{"num_hidden_layers": 14, "hidden_size": 320, "num_attention_heads": 10, "num_key_value_heads": 5, "head_dim": 32, "intermediate_size": 1280, "vocab_size": 8234, "hidden_act": "swiglu", "norm": "rmsnorm", "norm_place": "pre", "norm_eps": 1e-05, "positions": "rope", "rope_theta": 10000.0, "rope_fraction": 1.0, "qk_norm": false, "attn_scale": 0.177, "bias": "qkv", "tie_word_embeddings": true, "parallel_block": false, "init": "normal", "init_std_qkv": 0.0232, "init_std_o": 0.0232, "init_std_up": 0.0232, "init_std_down": 0.0, "optimizer": "muon_variant", "learning_rate": 0.0111, "beta1": 0.95, "weight_decay": 0.019, "lr_head": 0.0074, "max_grad_norm": 2.0, "warmup_steps": 200, "schedule": "wsd", "decay_fraction": 0.589, "decay_shape": "linear", "final_lr_fraction": 0.0, "batch_tokens": 131072, "max_seq_len": 256, "doc_mask": true, "train_tokens": 875200000, "max_steps": 6678, "dataset": "wikipedia_en"}
MLP neurons of a small language model. Each row is named by its layer, matrix (gate and up: input weights; down: output weights) and neuron, and shows model dimensions 112-303. Each number is 128 + 32 x the weight over its row's rms, rounded and kept within 0 to 255. Numbers have three digits each. A neuron's up and down rows have the sign that makes its largest values positive.
Before each neuron's rows, "fires in" lists the words (lower case) most often at its 100 highest values on Wikipedia text that the model never trained on. A number after a token or word is its count.

fires in: "of" 68, "for" 8, "to" 4
L2.gate588:149135128182105144131169092123168133094138098167089106146184139144116074167210080161096149133160118123136157147130141155093143106103094097087091083132167130123069134082102136136160123122157127111123178152137103132100106147139164165079107060122105163173137170117118121107172157152116128085135144100131152096104166133150114136034161121098122085149128132156086075116147084130126154135123136130128170128113177099103171101150104085157098129131142050163170154141125162132061140163161147145153077148210156123136138157119060120116099097165148140114141141113164179153164121155126116106
L2.up588:181190112113134102129090131173126135036106113102093097095138117155142126114160152110112115114117144154126114136106084164180117136082142178115143162087085170148105090129094124071110134175167110146150157123093088106111120182153150188090183104114117123148132121154158147142132098166073120100146108114126159168136137125162086108145104095109117151139118149120049136096103205103116131146131089093162075126125116127149174098154092137164168139108131084121147191186119099148142150117168101136143067224092096087095141176081203122112177145159199125188102167172141107078114080134078128200
L2.down588:133131074130108190120160153160103197127099103149086098193135167124127138169112160131135145129140156131065170096135051117182078105179147141204153151029222137131126100149203112118147108151101185122171184162104122132123125101133108116060129060167070107147151119119141160137147064152098076156111112139137100122109114120084129122134161110130140175110147118099151144168117128012137093147094214100118054097135122100136100093140149118131148126080101140134136145148182156175069142142186127179074083115088114141097158178073162199116135135122168172151108115099175170126110088109142093150

fires in: "is" 40, "was" 35, "being" 6, "been" 5
L5.gate1228:152118132094158177126108097163099128097095110096083093181133062160105126194193099112141201121139154143109090145107150131114080091114155127097177164128152159079124144076071140159106165152142165148081103169131136156108086111113166131172121114103114100133147128146112155192149187109078198060138154130129148060167102113135146123139133089140116115135134149083133128116171103126083158141141139139097093131112115127111198103134205151145176094115132098188057142096128121093020140150121127037132125184118197129107161169118112143098044085170045143143123087137125120180142096152093148122
L5.up1228:137164115179161152148165122165112097125111106171164104115116133092115100166116125113134122118145149117123097157170130124115088149151086134140150171174127114142153146137133095151151131119083114123098111195150127141073067134109146146137120106106126148154198114048123155190102186108111194074132120148104174079150094144150124162145115151113107099090084132124127192162179151103082113125070128192182188116057126129078134078126164150170137114091150101134147092090129103114130152162103191074109180114154107082123145131112091148104115073116098185081100096120122103137163062122144083143
L5.down1228:139155084132138131128150139122102125173117096098152118184127103153146153134098157118055097096183159162103075111079165077094110108100153092157119161167111154146157149146072106148136107148073139098140115135197109138136038106159116153149086081092129109143123150141121145128151122165092143103136169134097173093158162176125142178100121168108101151154132147096162119148167076158121103160056117148089059153151115186087160140168202138115156166105137157172039107145131101070078115127135076100078111102099199109138136148118146139119107132096120103156109098086150128195183114114203104104

fires in: "of" 32, "in" 30, "for" 11, "and" 9, "studied" 6, "on" 4
L6.gate232:141115094154141161048123082141146113138085153150120083149143097168121130073178112123126087105084131119151180124097111107120127174161101155099138096145131155088119150126163099150127171156040113158147116141100111067103215174141129112158081117110103124148108079086212126158134088103085123137131128074131134129112159054159069135061140053160053134095097092160113099127132148169121163061103143117090056093117064087130082117130105119127091144103145146137131134124145108154092144124126104166097093107121141134095127135152041090177157145109143162128153117137093095125132093184104113119
L6.up232:117132131173083163130153085158084114123084191187102115203133107116116042085156101133141137156103122146169197151139059143199105127095124210137148193153090126112108127066124117137151140116081163205153125145097101064127093132110149089129158129147086098145148129093110115192162139158155089113108155119050129101117139125108086143147146135168181121083099087103087122140106114136167134100155098117140113078185106105118121195125117082191175144125194152123140208136185172130145146108114114137127152135102126149096118137083125106153136164117157078159147163084087110094083110151096132180
L6.down232:092189121170136137093179102169157113120132109137067112116123154078175101173161124120146112145139142176103139128143199155127113169130109152150080127159143143137089117167098122177106161155146133079212180112096171116121184131088106092136080162102119103162185107071162090119108139113167114122163174102102146112137158112151177114059116139158090131076080067209095112145151157139121114128122132136156075110077116108151162120206085126157113087172156095112131169129168098125098158131118101162144110123140168134114164147102104076180115157122167147117174110118091061144063137111110120116

fires in: "in" 57, "of" 20, "to" 5
L10.gate1064:085143127099123199130106184163168138203108080127092102218124085154156151132124162165101109108147105116120138121067110115146095116120121162129152088145100186143133104118127145143137135154062106155195109103182119112011138100114109160158075127094160119162159150122131113081132112123127117095155093083139133111138084180128091140108178156167178147154146136143098114140109061109186115103077112088136089024166098121120149120173156171122199132071109152119123136085113166113098157107122131119121159183117138114095171101162200135048153164110101135096149161124081181103160136210104126100
L10.up1064:173103129098113106122118155182132115176070151131102184107162114117113107091111101133118086158105154180090146164123075182129114088074153100107143146138075101144101146129148166130139153106084158115147124135116127082163131158135162127137146105119116154152161149124188142164143096151153099160121170125181165132181091117097114221099154142118138165063074116154076169135100190164139125100161109107141141113167084095093175161190154162197117117147075146071145100150114131112164136123097160133127150168109066127110127155146151187129149172130142152124089150135085146090117136110172135113
L10.down1064:103215120102174126114089126106125155151139103127138132125107121153141097159131140224146092133124081133152182148115113101148149119156084109123149154140141129166137160136114126146138145167130108143127148131184163166076176121092120141108074157130154119107148094115095105110123081116120120116144130166164179113141172173189185190110069135115153171146160075114135117117120098081185070154109164166110143091108096105145123096178139137129148149082126088067148128165145174152120150100156125185154090135138152131141136193150137145172133083124111138077180173137127173080093063113061047125

fires in: "this" 29, "that" 24, "such" 16, "these" 10, "the" 10, "same" 5
L6.gate252:099122090143112123149087079096076075156147152129162094107129199100128075113101099112093092096117129142124115131115117082110138177153177147136096107103129153193080118159119173121136100135124161146164088097155110087148130142103113095180120148103059123137135139098129136178122144142101103106146173176096128177125123118149172107129096086112123124147136137111138127173140129163112107106109118130132183134170101069081079135090120116068094131116105071156149134096115162082115122152161127125123121123185103139127135137107120150182091148157141178168115101149134093132159124141116221042
L6.up252:042062108131168177183113194103098119101178129144110120115123171109094072105159201143108123152089105083115131130111130173135132151173147125081138192066164081149083140148148188150100083113095150127093154096089101096186130143124159122142121149199099153189149145124096092112158147104145129118178174122111139140155101176166154208102168114133143108165167105133168153081049113104122102113118203156105097110121121131110119110077167188072130165082097126128166109107063101097153153152142165079128144076118107108117111102106164099115146160170148115152132126128147133144198149213154125147
L6.down252:103130106075187122098116104116125106133102172072121077123113168091049134156127131145089103144141132106093066075145135110221141157138023145085156128139099192130119115149120145166161167163127103140193143123138158177112132129123075140162097166100122084113113111136132105151123110107113097106136134146109148166153136107099163128120155122088130067120156059142125135168143143106139122153136115116104052154153129136180146134114077113170103162173064167148096165147119136094134162175106167117146090149149107119131145186085103186150151119110106130184129127113101127102138058147169068124

fires in: "the" 27, "s" 18, "his" 17, "its" 6, "their" 5, "whose" 4
L8.gate942:098082113187190157134139076119118121132123160134108173080134074122112142174156140182109164115131126130130187096110086140188167176124133121143150103242070113148153117136119139162097135131153158136151149185091084097113117154108142136089143192040130175076131161065171153167163155110143092127129091092176143108097170167155124115082131141125162178118136161153097097071144173171113112179132067114160128139128162131105060067083097113116114117124078187122141132091088111104158116116132065153103098167119113120142113131155159146174110074120124149140118111146090153130162108103102156190
L8.up942:155146096158094137107129075147115095135134143154070117156131095183084170097121190139082133137124121148090074069105106141151124175114166166169148122093140139100155136110142159144122117084150104120146119127164106142120147136153162097125073160119126136115133125198167123084122180121135161133156100100113093090144141152146144152175122112148103096154127130110159106160083142219169094119132104159142142159105069106143109149139105084133136126162119104091080099080104095129143158102125107155115134090109134093124193149103188131112113097166189161135082145135179184129142145124169150148
L8.down942:152168167143136047141186100095126127100112117131127120097138113074089107118102092168086099094106155152094075147143154119121104185114119161110101146177083109138112172112078125125176128116114170158109091091133160173162154109123164099156143121112125097167158098104121101093132142054085121109123168155125103168103092096175106094185057139164118149099090137126119153182139061116130085113119083123095125124149093125143148123126111169143130215119181157079125116119167174135121079133118116147105093170146121079107130159090132128145117113126175150126094073179131111138090130151135154088

fires in: "and" 23, "his" 20, "s" 19, "pope" 6
L8.gate232:152152025157094151144175124187086060185105123108036095144103184122184151143148136108135098132187078155204108145185154100186089123129138168148065157160086148036087153086157159092117179152093149146177148143122135118140185133188148116179114167111104159098108122131094139131166138087184162093163130150079125118120161087165106067133119126142100095098122131153069131126120086148171125112138139115123144085131161144089125099100143116131103151160089125158125095148164099177142122127143126154088142147078146140156173133142151128109092086141131071159104197138059098117074122116164153171
L8.up232:127127134112126160148140056124139148058113101140172113173179132083212180138141175089163155150133177149113143129205100173215154150130170188130099128139125121120108121144104159130139109122127083093157206127135180182158128126102124064114063164113116181134158146199141103092153159103104178086089088089124116091105097165154114185127055122151071130096102120144154100131074125144118156141146139147130113138136113118149112189147109113120169126157121135165071078126128068083098038116099112191111106064096141134112121163160114095101131111177119074145091173121137149123146090146106151211
L8.down232:040147109105167116161143151149132094118122189128191101111095171126108092119129084169132153077063155111148130132092106099138145074110108166147089163157138176082136145127125115148103132123117154108155162152151154121117139175161122145198074103142154058085163148138093184128121120138119106131071061125066143138155093058165121156088143098128114139189107140144166088124140144146109108129186194109142155152134092203171117097152099141131100125095097100133111071113138120077066146124176087122131116116099133033095123132151133100154127123111116117085171077147133141130131095125095068134

fires in: "states" 18, "s" 11, "kingdom" 7, "us" 6, "karlstad" 4, "eurasian" 4
L2.gate797:104128147131148135142070077162139136089155153132197128165108074117129128144027156186102100145189136198140129080101161100149125172113115124156135126089105143161176164158158137109092162129189137142171058158136157149158152105158122104153081153063113158059098117151162088093138103105109140105130135119144141151163038155080113109115140127156073182134133086127135144123105122100124074085158053155110107077163133165109069095146157156100069093125149149163198104153157093144140121159158144155137117113163107127136136126112107081136028127093144094144138126138153175138140130141119113192
L2.up797:162114102123137111116185198141133118161133139156166094174147112162111121152128117116134163124090134180181119095095153192128137115143182149114137130072096150212135057117138090168143157120136185117146160145149113113175104135138049059117105091150137133208101130155151062110133125110121162124127122097139164145182083099162086144148116152126080124171161124119091110077059079197116109093122087129131184078144144131146157133134136107136086136136139096181160185147134182105162161153098134122142137124152096069108090173148111126203171157146105101111146111185129186181198172195113091118
L2.down797:103127120150129179103176137152228149191128099118193161087099146074129140057164118039096185144152102125113130087148211196129098174083127141072137091172178149171122126170115147131115136158168119070175085137095158136158190133137075117074160161172111118144085131123134092072107135146111038123147087100097183098167097123115104110117161145123138138095217109124158110122080089131108059118115151158164104121122090155124149167097159150123089083082155127156149143127079147140132151169109097191106107164110130123115130195171167057130144082114114125154110135113154091129153154112083123147

fires in: "which" 40, "that" 39, "les" 9
L6.gate652:141069141109105105112163128199105152089080147141152117092151120120192160142150197153078089113162158097111151170083089174093154097148124129112075096160186098151152109187097132160129188134137159145107126124167094111078094112112166140097152129185098086102085100112183136135103153074139182161109164114136135108157102122172035121140133101168123084120133109115125135181163147103141071152141175142132206140120119034183178174074105137115108119147122160120151081161122090135112107123108146132141084128089126169104100153125186126108118141122098168105150094136120130194099155198207146148
L6.up652:105116138133198139148109154097115096169062150162133138145098083116154163178136151140110144092167192097179167187150098139177132142155107176148059111149078135153153132113151149132102153105127103104087084199157157103177073102158186138085119134223130147097063104163161130143062135118136168132114164133129163117172156092155137184101120133144165095095103112139106137141100124128092091140117047140140121144163135115150119130129121105089147132164068143100119133073091141131146176050121129079074094130171148127125120151204131174064058117120201142134085112088195108157098123121121128097
L6.down652:193118123126091126103159185082099137075143137111150101088102157100144125141137191149105103117146110118143105161134143148116184104138090111149138155131111131200133070185131146157160163102133164151138135103169150149141079127141114185109175136119159144121119120113153143136149102100104137165117067119090150081180167154113106137106123124034095114096153132109131137102121169099148071122104176166157114103123128122146144161055120091115107181181093146147131112100209161111088175088182099154171137117102149154115139120138145146203141143058156116159147077133111136144156106116173189156

fires in: "to" 34, "and" 13, "dimitrios" 6
L5.gate906:121092112096169090132090186110175116133123097106134078083148104174159092163142153191150136134091177125136192167134134141110118137123180080166053158132108155155114190132130102173140137177169138137131121127117141110173121057126103151155123112129143105168107085142137159101138120081081144102132130140138154134107100146157122053139117098121115118130106201147191161126130186169112079112125152108090107176149180124185171176148085139214096140098101122123112079118136139091125152162142197197105130134182190150097134172133172103146124094112086144090141146141095113039135153179122118129
L5.up906:140156133148075169148105124116092091098084157136077123117121106194134095177100141087163146076172118137154134119156029173240180099139171111144143165179180167102082132110173096145109168185127168152138161129098147061139074128130095119165190084110089154122165110139129123114086127146128102137082147160117112122159128065145120103196075156148129160097192162126123131157129149098086095084054135147167132130109143096125167125149102103100106106117070104151153118081097147157078150096116137158139146117125178186059076150082138126119156087110150012129159146111183152133170134104124127096
L5.down906:092098162131169148129105119065061117150117118156155154154126132187118164143088096127140135094092115182225129091153110119142160165140132112162130156124167115183084145142123111200130116155103166184155202148112170132139153030131108106130113112106173112093107174154160117140130070157134075159136102158126107105137123075093143151162125142143154167161117126095085147135134120142104107101125153015132144109115104111169085079129049185079077088095140178102171091126106165109077110135092146147125153132082118096109155139131133126105102109170186141098155156104112152108125114094120091124

fires in: "and" 74, "s" 16, "which" 7
L2.gate515:129124080123140089129135157120104125113129141139078186143112143134122142088145194079119121112148156101109186145150132170166062118134103084122152146068072147143183062119106148088127122147101091127084089119097100180195104103144099090139163157133112103124170137089113144189128092123137157109114203071110115138141062149109155135110136160162157172176114103154198098122136104152101123141138089075136123089140130150110164150140070114134150151076192184136153161149168068116164179094129098147105092137159150090134082130083156166097140106101109137139105138136129106146064167132082098132
L2.up515:128135077145100107072060125101117123160138120135129151165131096101124144058161132114172133093135109105094185111138134122105088144082122156169159144146143167169100096172122083106135152114112108114161135113127099114175129108136110136101124168140114073105157150155152119093126167091171153127105122117134123107053074158140125138137139142158096171116095100142128128094148108123101136164065078110130125132064145085144151074179118131117108168110095128067112137127082098129092077048200086101106158083137155094106128111117147163129175113120133123168220114123102090132090130114139063179
L2.down515:162073080126144144128177115113123146144110148134102119124100125130100116173133109133069069157130158122121081089083139122176140184106101080147050112189129110135108120141110153148187133168127205129169123117144140138111142133120178076164092113189131053143095167107212094147176070184136094131096154133184120164124161165145121145116145105087151165157114172104139121119091123198121148101175141153148144123142078096134143095121130090173168110151117063128099100093109139104173100139082130089079051144139131191145079133143129128187164193076159120171081060223106171137136143125098147105

fires in: "which" 75, "this" 14
L5.gate1175:166104123090103117155149122116095097168141134103081157117097165176152176177089147136110174153156103157143136102122174159101160133157122130171093129173165078136126115153149155182126133163129129104107127115103051097120162149156068126162102111116108148128138157053136103117184120098097136130116182129149130138103124132068126108137095144153181101123140136052187164110098127143053076090168175122088125102138161081130079123110148070195101090141131151116094105077151060161180126164107166140158081128138147119095131093190107128126148109117164164138096062126054110181140182127154101170
L5.up1175:141095114172107153139086119119091120140098066100097166063145142160114104111118171178095127088115175042076144130199166208140136109142140159125091133091172160137127125089148127095118096129176161116121139099075099070099126113116168147128119115133156162170114150112149156102178101091145139126099121136152134130146094101027123113127157119121179175152195116172164130119125166095173108123078142111094104137132085093106049061103111146167105088153121120139138118126116119143167150152121170121053119137175145094109109093200139178119118138127148201142145126073132091168120166109152120179
L5.down1175:169115071129167125096114172129094091157120120133118169097107104102094114152155173158085114111132059138180137087121184088140111181148099152076103108095145127143116165147112128137095114097121089183121168113144131129138182149131118125147185198108164103085096131085164118150122129112151077089084095111142127145096123168190113144144109184170111080114142082116172133157098213083122097148158198154112142195142097080108099137122075075148127112152175124115085119141149090092126183118138156142186156140132157147147150158160116146119177144150111113149127077147052162198109146132167115131

fires in: "had" 23, "have" 15, "to" 14, "having" 5, "originally" 4
L6.gate625:134175124070132112170067129099104153109120157103151104109074152206117151169133115158181096121159167093107133109143142146115076099156165091106147176115146088147125130098120130188169123100144152137086139193114121115110132162037108118109096108176133144141113154180167181166158077096080147110113127124175166061126081148163097105084070097148092129125152193144131087182079149058162161099112132111087157115101127094115100100073111122114145132143085125202076100065122230118110122162146135130118139070155143110134080079126143088115113164115153128119083121155140095089132201174135115129
L6.up625:103173182129145155129137104174183097139103130073092161056182142158172091171113121157128145164123135179119126125150091108147133104146119122152152130039142081103123052112138136168156080142149191139063131129106084062132172123145219092124139105107120156151102140155082164094148099121107083109149169142095149127097134089195103074073193100112068144158181096144132129143090118133112123076165103096155092087114096122163114123142143183125118086145074208147096090103134101110109146129127134121075157101147134173113059124125128136108116088096125097132059161145162089123157085124135088163
L6.down625:111092153127053124186122151119076177149119099075158094122097124106119125182091143186120120168125173153117087060101113168160090111201114170186083127158176151147136179135052161099126160111090181112118135120133157105107130110145151127119042133100094083108122150080160137165140084131178124137149147142162096131105123151154143157113099116162096113103129117118147100103148151114122142157117135119100113123117128076115096127098201102111116136130134136091093133107193172136216135106105139102100159134130130157125083131187058075121117137118134082098103113107148142151139132057129111093

fires in: "and" 25, "of" 19, "own" 7, "related" 6
L6.gate864:151124158168174111133109126126114128144114173150127105071112155144092127144104137098189167168113131126080130150172069153164194126149163123098094149150118098130034110109114130103142128133108088120130079069135135097094168078123138099165099135113139148124136112145149197079145154117184103165158136189194141123058177172079137084134121060143160103147114169137162120149153105131099123152114150105120125119093209142160137111168151095140137143117104160134095111114100149123188154140086167158125140144158075086173128125112161117091065079138098072201102102159162186134192164075087147138
L6.up864:142107138120131115150163121164078127112155109137100117172111148146163115139094130164129110158107144136173169157140132143230165196112134143159125147183152118105041104126092142096092104151115112133133127103172023135107106127124163126180122161132142082148124090079096150117153139083138091166176105122146141151165191057105134119101098112174142130140134135142110125152112159134145143111143104150134192144151074168108174077093064151123037112145126144174193111128116094093144120035154180120114115103136101077106116154149194127163165064091160082092172122073142198145130136109167127072
L6.down864:113143146174129133168180150121132158122145063099112117111097067081152178091117133137115094110101102174119142097167135172132101149118076145134103155070073082175149137172156121102105099117137143138142127140115116132085111161100115179159153107120143158084131113105152078162152112151135090134073105153049085124151086061129147124186138114131127088141116079122154104151145173125161182159171108077090099151153123162095169086118070081192145202086118170104082154101180112169117117146130107060130146092077171162178103132093074116140146157142198168163152151100120155094096114166152138158

fires in: "and" 33, "than" 19, "to" 19, "or" 9, "about" 8
L8.gate645:115153111211155086166213106124146156142118091084138112116154171118166068141124133153096161109137136130140189137134112143144108146122128069178132099149145162106166139132093119192160122126084197136070140136145054129150136146141213115147128141138093109121070160118154145148135165138093082099196097087142144081120143153122110166086137082172146087134163135119133095110116160152105110104124146138164125123152178095032122112112116143148154137112138148121122100150073151118135131079130144095084103100134153178136153122053165114165093205142129136203105120142100127139131131121102118095
L8.up645:161114165150134068116203165086105125141108140152133131125148149169079163133145114070144118117151143172118093154139104105159119135173171121138153124131198170153092131170152087129127165116127135124065144144132141082077129056170123114113106192102105106176136132118103102092153122103173117110118160065135100166131124120165098104165181100111174141109116081104209064164136138097194085150095142128162129145184188133078161108130131168166071162101062118149122113108157104128080133095128183174133136100136147191082104087143148148089108117182114055135094077110102087113111142160137093102
L8.down645:202202164131171144166096168164180145106138142134092184118067150105125136112081142143133149137092127161131081149170117091115148096101092148157089164118128148125094114120123167137128104085085106103119118111112165154149141137117215209131149123107163143100113161105144157151102123148140145130189088168112090100080144102131106118162177076083094156171111122158121080142169144149113119112101137086135113138153105091134129110153096147116076156114142184119058148126141104171137077169194138110109099160145053111139101096148149103137125120140144119082137117092113125150113129162157114077

fires in: "is" 18, "born" 13, "beijing" 12, "was" 10
L5.gate671:124123172118143127107170179049118153127108151162144168139146187137129101124123103135173149159087155139172079100112069125136094140120142106163131148144138158141214163157113125147133147156046136082143074120107142128190143105086150140115118104138126140108144130104139107211157199168072132121153090110126106137155121088103144133185126137168168106107141114120159107086162098114113128124110093147153116087091134155125168136105144119156114112066162101162075104135115145112103137128085132146224115094085155136126151094125131142140131113125175099113132083087148108129139059086073132120
L5.up671:128114126096077116124154138088094209109115110093120101108159130120142115125158090129178087132147108180103096104134113142138106159113052149122133162107108162067138132157156116166097098151160075157128132146120160101108069141084159201124080096122122115081120180165108124100147128123129181172099148145121094123151075090152093139156127251095142127171149158077134147148151128183159156131084155164106075099113135155160247145114159118122179128183140123102201105114142111146113179158103076125119145144115180164068172091134056146103062114134100124087123124121153123148178125121157123137
L5.down671:137193165154140164150112096122072146092107176105134188081047124083131151130085141191105151115151151132157119124124128095126108184081153163106147127098152159127184139107093091163140145173100120068097092123165120190123119102183104149120155124138124144153090147099174144124128178110077128121124148147156124163134063148120107185179090152111083088143160114116071094095154133119117100131133128131132057148131176153145132132139119181152152047094086134147093191150128147161119118128089139145173173166136161084147153140116170187137146108176129109164086107133133102112119034120094100129

fires in: "which" 52, "that" 24, "de" 5, "who" 4
L8.gate848:193076099134067134131142150050143121136072094106115146137153100061172105157157110147151156153121164142095180120095152143186152149088153103125131182156082120174103137133126143193145165147128138115149107147127144093167159108160098137136180095142095081138103143057140154171167119134184170062115078087165174149112108160118129119175104134157178168122158136135180149193148145138113148084144143157158175102130106142109178127126109123109172080106097110084120156081097117176152162143083091159139151125093117152139089107162140155162145160108153085126102099124117099150119105185121140179
L8.up848:134123183144126119141185181137067116122104088186095056073180181086127128211099171099100089105091096116126120135118187083112153152146117154099087103124111145110158112169118099141059100164157098144135184083121098127132138114128151157119111169148154102133152111115133134155186143167139143124116108180110163143167181155155190101144116163124081153105110093173148091161135119103126131152111179104136141156149075147172086075099176137171110178167133059122111142132205106121129164098106103098108089155096139152145119162087179103112088141131110116141155125144102179137169174098141142166
L8.down848:077114100121137166187100153093132149144126153131153190193095096152097130124102123098176118188161095123150136138054131080130119167199180157135165136126195127128139137088121177152133121114086131175139172150164131161053131127105147101158130146092133168132182180183112123140090108102125085121139123115116102137158083125186107169064145107154185119188097109095171106118132124139145076153106099113127145143138181130075142058129141122140144107091049172121146138090165099165135147162152099145095134175132125081166094093097097092112127120156128147131172131170121110162128126111160169142

fires in: "his" 35, "her" 20, "s" 7
L10.gate481:130125113158152173107115079128168132110135102099089097129141126117126147095150170152189090121160130169162074156169085131133049172128104133113111128082110146161144081139143070129141105114176085166123156144125091125124127137156099151153150142100094155121210184170137160168128159113121149189162105158161094091095056182161167119133080075090149178119134100156133081088132113130098215154156123160170165141080182141117145151127116138075174114088086144117157092211137130150114132141145109125092091122130147067160102134124101060147159052164186124127135122139126128145139130144144129126
L10.up481:175102178168115090179113105089195125110145162123079102190096084123084116159144174108122162120144159168170140150201144204115113107158136204123122187133109113148128190141137126139120114147142155127125131109145126147105150146143074142134135129192134133105152152179083106102098127119114149140137143144076139118070108139143071142147086104090086210150124110078105158090148059149080072119134059117072163080113120161082089147151103075144132133115104112156148147146186035163132138112134144107117138128129125089128117124124153125138144073135129181091145115123146086143140129138075165103
L10.down481:157117090167135092103147133173166097113115124110129087140097112128104064129132163207164114122115129143179082147120074198156117108140082144092128120181102145118123146201150131150107090106132126101099134090165164117106117091142159103137090113171144150133170197155157165150080196075096123120126173145069122114102123083147191085145091082120170069176166157117145117134123123095126154121134170080139117097033115170076132147130106157104079145051111111106148113083147166099124164115071117164123081082124171098132144160163106110145131143106131163115137136153128109154160155109123091112

fires in: "1" 24, "3" 14, "first" 8, "upper" 5, "high" 5
L8.gate580:162170136199131129129128128107138149115124087078123061061116087145114109120109090109106139117097135084087117135113092152136156116133109176112198171103130101053127072110100083117069114167153175108096128126095103116149122132136162187100145076114105113126125103186113107159083121082155139113131064180176058130118125128147121154110172139078152098071136070086168044092141146109135121173171164103110143139152127078075126046148139178111121153143149095189094163167113162135156130159122075192123095108151089133141121186088131138117126063136173146143113099119137160084076145166119195130
L8.up580:150130123120114140158103135124154083129155100117179189155110140124072160100148140151142101044110176131103185102129161126072163099173128116168199113109178115142200137084087105094107123111096221099127080186187145166145147159149164137116154161118174157162123117103087119094112094119039151128145121113148121148167133106072156078139090142123133153122118152138139125145146108106131098101092192131191127085182144111145134127157145171111134093090157097096152121160111130169149115148134121197123139157197143164118131124132110165148189092109143175145195094086157137104138062101096114144
L8.down580:173124145178115128125151075126152142140179081158130086147141135121140141128058128117119101141115140091153098137150067135174185187115130129101130151102174153086135103142123114081147113109115143150160076113122140139130111126177189118136175075121172105092121103106149177136143108138116130121108120103131124150049128153081058146072170142056121102134146085153139139103133150091083169147164145138107120093119114127112128122167122114070157180117135145148120099169168161099133083145128118140060150108191095132087079135113083130092091081179063107088096087117076139082033200141096128044

fires in: "she" 52, "her" 19, "his" 10, "its" 6, "s" 4
L5.gate290:150145150127165082103150091136130171179116157122139145155129154148126147129184186097111165164190124155119103128162151104115148102157139174127112117124167104190180152145137071140137095167146142101163099071075138089076103102069095177141091089106163160122102123138168183078090147081130152075102103162157145109118093138168086125133158094157131109128105144133137107157125134132103123171139066137164165152138086120152111112073144122123163147123107151145129110146113106112096161126064106207116140078117080073106084098199123118099096154185104158130122126175150082172149097124059119150
L5.up290:120137119094127177093133131072178128135178106074064207135163114101110182126176183130121145110120105151086081091199087124132135114121165132181127116168188114156086132134065129128108123076094071179087187127063087075147134136115091130115120079094118144108121130139117160148093109105094142119167160090102100085135154126114127107143094158095082141205137127123144130103123116118145070166081179142075118060116117085123139178122081141142143167106086101142112065111161101137089105148124109081133123072140137153170130086138113136126156088119207112162157135126147113138082170126128160183
L5.down290:112157104089123086105209161126136111079167112045081142076051137179122144164135140098099146131118153102162148139139072187166140118139143089150180157077149125121125084173099159129153110140146114124096156132105143190141113141069132130147113161147074115084136102104086114101121137163100158142200116134133118081123159162124118184097081080155123103093151126137103165108158134101169055113081123082074154155082060120084148187171159166124141176125058093133054120111115142145112165204159141102137087143108120140121108117160147111083086145117129143200128097118146136126150154136179113165

fires in: "1" 23, "3" 13, "4" 10, "2" 9, "5" 9, "6" 6
L10.gate842:131171137113108149150135176080168110075171105144168090175130116128112132076111133134152159094161103161150157154195138154103140110095169146135186150120130124072164098185097121063135160108133223103076125132078111156050088095163166127159127173107116083118156122135063101098152151162121146151106111119123134126095185166108090131083107125168161148154099129130101060194150133114079142133117082161122153161114131139160169096144128148112186094121158127098124152144100119137124093051098150151146082113161084189133117137125174076118118068133175150151137098125094109136104142102096152127
L10.up842:159134137102089186154107159078198115067149107120135191196170130157124100150112109155204161089116067149088121100124104114185133124107157140151158173113109121126136125117145102112152138126111185104100117105086099130156116169145121148132074102089144118083115108137107123132086174170147163097153152138143087096143152129145101088173088157137150071125109138099106093167127086076095085110120166176190142172174142161129163135128144100134140135107115100144152096106156123144096130196148118129104101122127143157131114088100082123164125069093077115117138142186154196107128138133141180170
L10.down842:145123184119158091135078127069151120187101134181141154122160187111133103051167154137122147167126120171204065118138058148131179089170110174146154107132162113108137099224156102125121129122130153067130121165109109116133091207081187141134173148172091148145173074114092139082149078149153114112145149149081145151099155124100129165103142166121207080157096101084097137148159118090049157105116166165106101113076144105096152065124120101138144132118073183165106156126125084206111129146082164168106146100156121146112123141097141115183082123161159148127190097129125094112130174119134162070

fires in: "in" 75, "of" 8, "de" 5, "into" 4
L8.gate1232:152151159121146134141123134122116196116121123180134077117178093103169131189149133118109134118079114127114154207117108193090135165152145114120155133152122198127114166101077075075099090112094160148077133119094180107104131115154127123107181166108150078091161098102178100091168097144084098117124181097191133123127140173124088142054133099115144190093153106178107167179129088180095123135107146160144127136104119085141158136142066091125150158084127146105148181054107116104102155137186108145108098178109150111132175191113106172145102109119109170110131080150111161089172170151136145105
L8.up1232:079164145118118168140147114139050148105134124076131087098167145127097108212130134112099140096161094153118137079105091147129144103170133140099181156081133186131105079117149096110177186144052198150166141123108122098101155081130164111184116119132109089118189124119120134181148172147114130122187186096129101076067146112111123146127076047140134178141131036125135119066118123176115097152133204198120142157075105117129188131119096122166138133134105154097096136089167112169115112137095074105132116125132142102171135130129141056098142137109140106086150115131097129160155180101108133125
L8.down1232:150191126150109143099121157131170159153131095106083142155183152141112112122134183130118114123112142135125134149155134155228101150091099160170157085143173100126085065063111118199155159137151089098169163072147189142093156084079160116158125117089076081189114135113191110115122161122140113126148141129125152108153076096157123163124110139124125143100142115156075075160150102149149120168172140084117107145194138177096137163154127174119178171185117094067104131110102158124088132140110080150099142122136197067126094145093144136152115090109113096104055122091122140142097096172117170170